Weights of a small transformer language model.
Size: 20 layers, width 192, MLP 512 GeGLU, vocabulary 4096.
Architecture: rotary positions, untied embeddings.
Training: a variant of Adam for these matrices, 156M tokens, 4758 steps.
MLP neurons of a small language model. Each row is named by its layer, matrix (gate and up: input weights; down: output weights) and neuron, and shows model dimensions 0-127. Each number is 500 + 25 x the weight over its row's rms, rounded and kept within 0 to 999. Numbers have three digits each. A neuron's up and down rows have the sign that makes its largest values positive.
After each neuron's rows, "raises" lists the tokens whose logits its output raises most directly, leaving later layers aside.

L17.gate282:505495491501525523501450500517516487514506489465453500473512471522511479493541491496527510457509499496502511527482524448486526474482476496468519532476470496505528467495495470529484495519490499553540488522521443485491531528458487454550482495537483508542488497508473496552504530515504474494520507514499544492509509504519534501509479501518469496485440501502492481499505535450524540506537
L17.up282:476483485538484519511501524524518522478487473501512476498482502532470491523490527496521520510470534497532514467521443516481494475519498524501509484474538504532503526485537494505481510552498516521475522508488481508522553471522456489514555528524543517463547541540512511490478489495500506511510484553515508512541523533453483454487444500488517531449499454485520490492474509498493503496500
L17.down282:470505498488502499519474532500551503456558540528493472519486511505518529485552492507500460472468524483489488463547550476502496499489498514485490472558523545460546504482508460483504502481533467505535528520511516494494499467508543453494546507471475527506500500477495483499492506494520479513501542498472516488552482512509521512462529476484511507501474483512456450510502455511566488498498
raises: "ed", "ew", "edy", "atory", "em"

L7.gate75:487520516528482502522499502524526516529503497519536451458539529489493438478491500456541507491482497476491540524511522504475508512516520549518504483498495545532446463451520479493528492504456557506478513487528511482466499525501510488497530466540548481511473533503480488485508495482535538536514506496465479479498474501528524510498491469510512519546536486495492528532502520460500564472446
L7.up75:432450494497445499467473532533491529451530506546553513499519498509525502483520501514486529507492524523492532507535492537526518516528502486506516499523488489485573543479484490483498570504503511510470483507506501507492499532515503460508496560510544468493513477471508481508486486475516503484526478517541489566540500471498520508474496479508529491496513538498500509495505507542504499476490
L7.down75:482526496502501498541473539521478524507484546525493514486517518493520512474496454486493500519473505501521547497501464480492547502496521496507468478464491553504527474461532488515492488486532508475494519501507429514442483487534547468483479510510527497515520509473487465488491483470520508491491499545522495523494494456478534531488475452554512486532508513490501514506503498496525511459484
raises: "ography==", " average", "ansas", "areer", "abit"

L14.gate309:468532476530535478532500517525488474461465489495552474519485475500501531504441486501426484528514506470514476479500518502442503532493466507457510513526499491507505523495508455479522480501482481509502532498535522501495465487512487514513532511528523526486498489478511488523459517522487503454480498521505531531506449458521526511501484500552474519519518448512482508518471482461553542532507
L14.up309:489532468442528529495539488499482508503527499488519500463492532460472498459494524525484557495460523507501505519514508470487495518555461501512507524518497504493484550544476538524470491485471530485487541463487507565474455486482536519459455476479492484496505459541472523524511485517509531520463527509496510474464536489501505471501486492484552561483477508457488489514482498502519503472480
L14.down309:487499493488487499520489492515523496508526503490499478487479499517481500520502504521527557454446499520486459448528499480479506513464454494504479542504502511494497488534485507491535498499493473520536547536501459519462539521521507505502517511506467446470489495539477515508503483453550535468502540514474516460490488493473526506489484513505497505513509557490514529507455512506515492472509
raises: "ary", "ature", "ement", "ym", "aval"

L4.gate27:486502544516465501546457489519502466521537504521482516512502466495505457482500486530482503499543464512512538547475463536479484515483497513523472487452483488494503515523509486522524517488479478518513487481533513541497492513494519498502456523506525500510522526520490476467480510464482491503502506469495481455500515496487520498535504515467517499496512505534531485532465490551490535542531
L4.up27:479502514504474468459491496542491516458492475508530560487450488453485486490502486482469498487511491489481537500502452496535515497481508514525566502505503527529462481518470522556490525540526504461531519505496507513533465500471495462519512488552495501477474491498509492542458487478551528509551512496491505499477515491512438506528538503501470479490497494505493485442511509494503536496497
L4.down27:492497495526508486515511491539528497475477470502524563499510473401528536504499482499489536525532480508481504506533502499509520467493510518507478482536543481473473481510507508518498503530463508467454565502499495475501528498500530509542484463554535534496481509473494500496474491459552525488475507538440479524463501493500465541537506500521502482509511528545455493525527509497527533523520
raises: "ground", " by:", "ette", "illion", "ishop"

L12.gate191:544489498456506532522533506517479506479505505497489461502458472502495537481514495500491504529488455486488497492476498480474504488465489543499491512501439520507501522444496525500531499443484486510524510471507476495451461496470500499515522468481554562489487499491531513530462476524445532514511477497484470530490518460540495457494527522482476503481521513497496545498512519477502516494526
L12.up191:456488478487475485516514523509506504508482525485450456507492492501506476562547547479485447537512459553501497512516516479504477469536508488519478483487515493521490532518477548464510512532465490499519453477480507501487501514455495522512499510516481451518512433502523525511461473529499488517459461495523524523519533490516447455485503520491495548505490499500509472509558567501542504492507
L12.down191:548524535494478534479532472511526563475516500535558530495480508487468486538490495477471529478489515492510508473529480482465519499527548488496525475492562500503478513494482486481525493467484447501482460504492527481457541475497497505506502548489459507468509512462523518470484507524558483493501497502529534514504481490488481510490479496486524503489462444472502464490528495497499491528504
raises: "now", "ness", "age", "til", "age,"

L4.gate365:501492501522486515477504534492523491440498470500502467503455491498495483511523517478469486496496482493550500511507508496460480470488462543542491539515483492547513527505534492518500520470490480482510550495481490477489510497532459432467519505467488514526479515516472528511516490457504519514466526538475506506500491492491540464509482470508542476488459524456494511520478491471489555499483
L4.up365:489515469489520487526458487506484527444476482511521532518502537500500530502553475479436514466489509504470530530498513479484496498458535448534451525524505476528514492522517535483531499474504506544483524520559505495476502475503472418477515518505531494461497533525504511478491506526506480498472517489499506522474474504456511514492457500531486506514473489536458502504479467459513486475487
L4.down365:493512507514479492499501537512462517470497500503522495500457467508489540542548442485487494495478518529526487465497465486486472472474529480555458548527479523508489474521504520486537504494508525482504521496466511457520508508533511444472499497493464512502521511525503460447514492431504503526525529529458487509496469471476502508456485486508490520499491492490505495487489447486479556494479
raises: "per", "pl", "play", "por", "press"

L11.gate98:503505535474493485492469540491515521530486483481507499517509519510511480520501517488496478501494510503533516503468529501458477501503483562504516491508520544518538464491518536481489526471481481507504519508512491466509444508495506507525507475530522511511503510456524490522535520487513500492516513499538474487468468550503515455518493535495448449481536484479478508519486552521536518464514
L11.up98:485541451537489470496519456510471498523470507446475492447496490551492477497492491495504517491489435483490470498508473520529473506492483477509491460526442535468535531474528530484486535504525468496488500475488538494481496494485498485493493479502496480517496481512511506534472486514528461466549520493519564540546507486482466498534494513502518492508498529470480518445480489492531495508499
L11.down98:475497527517500483462536496540456484466490484514488550465473476479524504532500522518480502534517494541517527485520527489506517442540489486476481502548552492523493494537474502508479490536547476473501532550507503504500515538484477523513545481533473507498488500537470490496512459444495493487529468529503483503493495510455497509485509462476537456483481475492492499569495548526486523472497
raises: "er:", "er.", "ers.", "ered", "ers"

L17.gate273:491466532523515439497464516492467502513499498464487458513502491480483475465461502514498505469507486527483490462496519536492494491470487469506483532525507498486499489484494493447526553465531469495448478481471478510503494480491525490501524493511497501492488500494453496486491508515494486500480433450529494489516539526538517526487549533503476510538519554518516504476527468506478489509515
L17.up273:511470559476467561488481516514492510498462456500506477462537487539489512500535541501508533539484493509506499475493536480499502477513513493517495485501479534494493557535506508490487538486467476503504492488502541497521500455490517504575563507546556507563550448525501530518494494520502502478488487474479501511458524506507481528486499522530484511488545513484494491519456510537522533502490
L17.down273:469530454482540473473521519491504468505472529509498509511498523482527484537454469478502486486485519491464507526530526487511504499514504472511499496515505472481514503495492485517493499489505494491524482493538568484478503539526481485494516473504491518513483468491484514467522464466503494523525486496513534498506512525443494508466444503516511507519476487462503505465532510526514483499510
raises: "ography==", "age,", "s)", "s===", "s=="